config.toml
d_model = 256
n_kv_head = 2
parallel_block = false
lr_head = 0.00443
grad_clip = 2.0
train_tokens = 247100000
MLP neurons of a small language model. Each row is named by its layer, matrix (up: input weights; down: output weights) and neuron, and shows model dimensions 16-111. Each number is 128 + 32 x the weight over its row's rms, rounded and kept within 0 to 255. Numbers have three digits each.
After each neuron's rows, "fires on" lists the tokens most often at its 100 highest values on Wikipedia text that the model never trained on.

L6.up130:146117160110127171091118146143210132110146170181135123138069118147104153147133138096132148121093120111122175118119106194137101203086130136029091172194141131099148062186126138147137165107142058099199168095129161062101103107090132119145150113072141143066087126120111207142120133103111112168
L6.down130:116066142132131132135165104097145137161162073139122103142126124102089181119177134149117144137198161136156148202111089175142090139070062183117123138137060091100136139158063164143163136060099117128203078142111146127085099013070126161137124127128125137131144130133151172128113146094118127107
fires on: "\n"

L10.up231:128130180161110171139141129110156147134130125114096125113163123111172095155141129097128141121142075142133141210118086150144105141078136100110159126146123112185169138117127162095093116066134088126130120151150105150132081117218118132093152134142084083102094139106165158164085164087091112211
L10.down231:095142175066184110119161095112117169092160125139158127075136154131099146166175112142172164138113116113093132102147110144148146169167086157120065107081105088124161081159088124086097112174128188157174139157172194108180129129132140154149136165110089080145084066120080164141167167093191116137
fires on: "pt", "ver", "al", "ct", "t"

L5.up515:167074120123116126152085148129169130067136170148093117169116149173075117200123092111096198131096142093108183163138165164160127159075074141095100136167167140191153116221107067146158169129104123139170152090104159126105103134161157140133103071079124103121086120119123181168136130090114109109
L5.down515:081160140127124095139151126070109079133164159115089088084113100124114165122153097154134139093165191147222172147155106153171081143152110174110087125145132124158168120184162208127128152135125111118178124118079197122138144025151126126119122179114136130180101095119126109122177122136126090152
fires on: "\n", "==", "===", "|", " |"

L5.up727:077174150147155171109039112146105173090158189139126118134234109151123111085155088152088109089082132129129139145177159154158136113112099120101155145169069115095150089134139155082128147169190062159092072123117111131126073156148134179084157159096097097111135111101142110117089193109104133119
L5.down727:184132091137145109107120132139128086129165126197198150113084204137152154191093075145125167135084071118133075111140075125057130128118107078158146148156100119113107142154132206182177147135125132176109157125144136132136149145130166166088144082080166135176159152100150185119129167096133121209
fires on: "^{2}", " /", " in", "ft", "mmer", " April"

L7.up756:172093157187099164107112186123157118112107125137105078105095091143083104136138164094154088084102097076134138127148127122132186129163075106103139147099132100084153134196182171168069081160098053066072141087184144083167140101108170130122136145073131096126124154090100122159145110093142133121
L7.down756:152129080089185101120128108152088114104175102147178108113143125092116161096116082115147115139130128167209134126178135095186115097118080025098128094175185156151108148070152126135119154098101137144126123075096182113085114149155067171179142114180210156113160115191154092134124102162100099113
fires on: " the", "ing", " New", " its", " new"

L7.up558:147139089118186143131093108140110173134122144113147077127232092126130180188122131107132147127139117139052132160203186096146100109176122136127119111154130063097162136127200127066097132130190119040151106114155096116127121185190130179128098070135109073061099155102127133146094154144128145134
L7.down558:145083137148114101167114114107168143135112168184093199087163115083177149167179085105124100107188098139163162109169127105097145138119155143127131161151117139169110117119133167113132119160152141095108081150113069081114196086107120144109096128165085095133164194121165093110188107104111207141
fires on: " c", "ig", " C"

L5.up540:157180133137105125138090151182199091060146188179097094130111134124094099124141081121078183130070151135160138108135112156158090176088114146112112135092169129177123093188094095129153131138148106125146152110085166122175085144148135101123124072086137127118115162121140203126126109117097152146
L5.down540:107123155135129084166146115054167115108149140129138068109137107135076194164122094136116179083192167178151147156147105185143052136123105198064107157096112121099171113170109174136153128099123141125162118164077190142157130046108145102138138158111167129153152112147148137113137115140146105098
fires on: "\n", "==", "===="

L6.up322:135158095144162141072107165142158173172105123148151131126214069144127077160146148125118107088099095108140098142154163182143210149096135094099171084127165095098153086154065113071072110123150127141124094153138112112122114150145104141088151177096105116140108186111134202147115138067103035106
L6.down322:151154133100176114147125141128077199142122117082127145052132214116117162130106098134144194104109104140103105071135180137132108109106093116166121144139121135118125097133096108125137085169157106218110128153156142149160157121121111130152116165101165118130139087118196124127108152162129162149
fires on: "al", " an", "ur", "our", "ver", "at"

L5.up252:144130173098090106089083121179100132062192162173143104131141131116141139173153079116165122128107153125062138118133140146118138126077151103110169137147100098135126157086095142133070108091160081104150112098130106143130100183151128122120138181132114094133157074141141106124097075149109134177
L5.down252:082154102126137139097149136113126121103153184137074148140090080054100126128154114167143157123134140084135083105133159099140151101140119169100144114152150138112075068099092110105137166143058133028147122156164162127165136228073134121085117139148178102138104147214185140127138115112102171113
fires on: " been", " also", "\n", "ish", "),", ":"

L10.up299:100130142170124153146104115106150138115216185159171117118145129178112113102126126166071131086139144105094129133139149141146111187187108137057165122143132101129172071163126128144142134146130112146113168094133137129133159089125174144063128079078107179097142086127145147060171120124152149178
L10.down299:121166090068179052132093108095127101154088129123174114144117181151165139210052127209153160155155153142100123110097171161103131207115150153121106113112172144090149127126133151115095119084130056118146154082116105116151135170143149050100125141098143100176173176165156205145112152123142154127
fires on: " m", " mi", " medal", " /", " won", " in"

L4.up815:132158137065120113088069109186131185124191157152201095141147086143109095112180100130134113093120080161086119127133142149146118144090133084031157106202090134095163118157089109112097144103117094131100102191170150155094140141142134088110117111102101137145154118114157082140099144105143065136
L4.down815:147080137151130092147126102135109106190145139135070084110122145132041099138130149109189175147105100170105105130098140085132136135107160137146124176105134113141109088098135143080112091126129133153149151176160153099072164139122108091154085123177092096108117142122134085178094054084142200126
fires on: " |", "al", ":", "ish", "h", " he"

L4.up392:185081141137127110138103109127102167119115130133104088087180145105135190152139126152092146132131145131062134184170158114125094110207102136157114114116123103124144157148103095116054096129112134122140092102124138133086118159172148161165134130132113066106088133124196132140130120096115139105
L4.down392:088155123140099136189121079154131141171121087108086106065129168098158113138148142113128148133092059124114172139165169184160075161147094143094183108126162151083142186143155136117154135155203120132104094164117145137178130153113149080116132083081107133157093096177065133128118161129122109165
fires on: " d", "G", "P", " c", "Q", " to"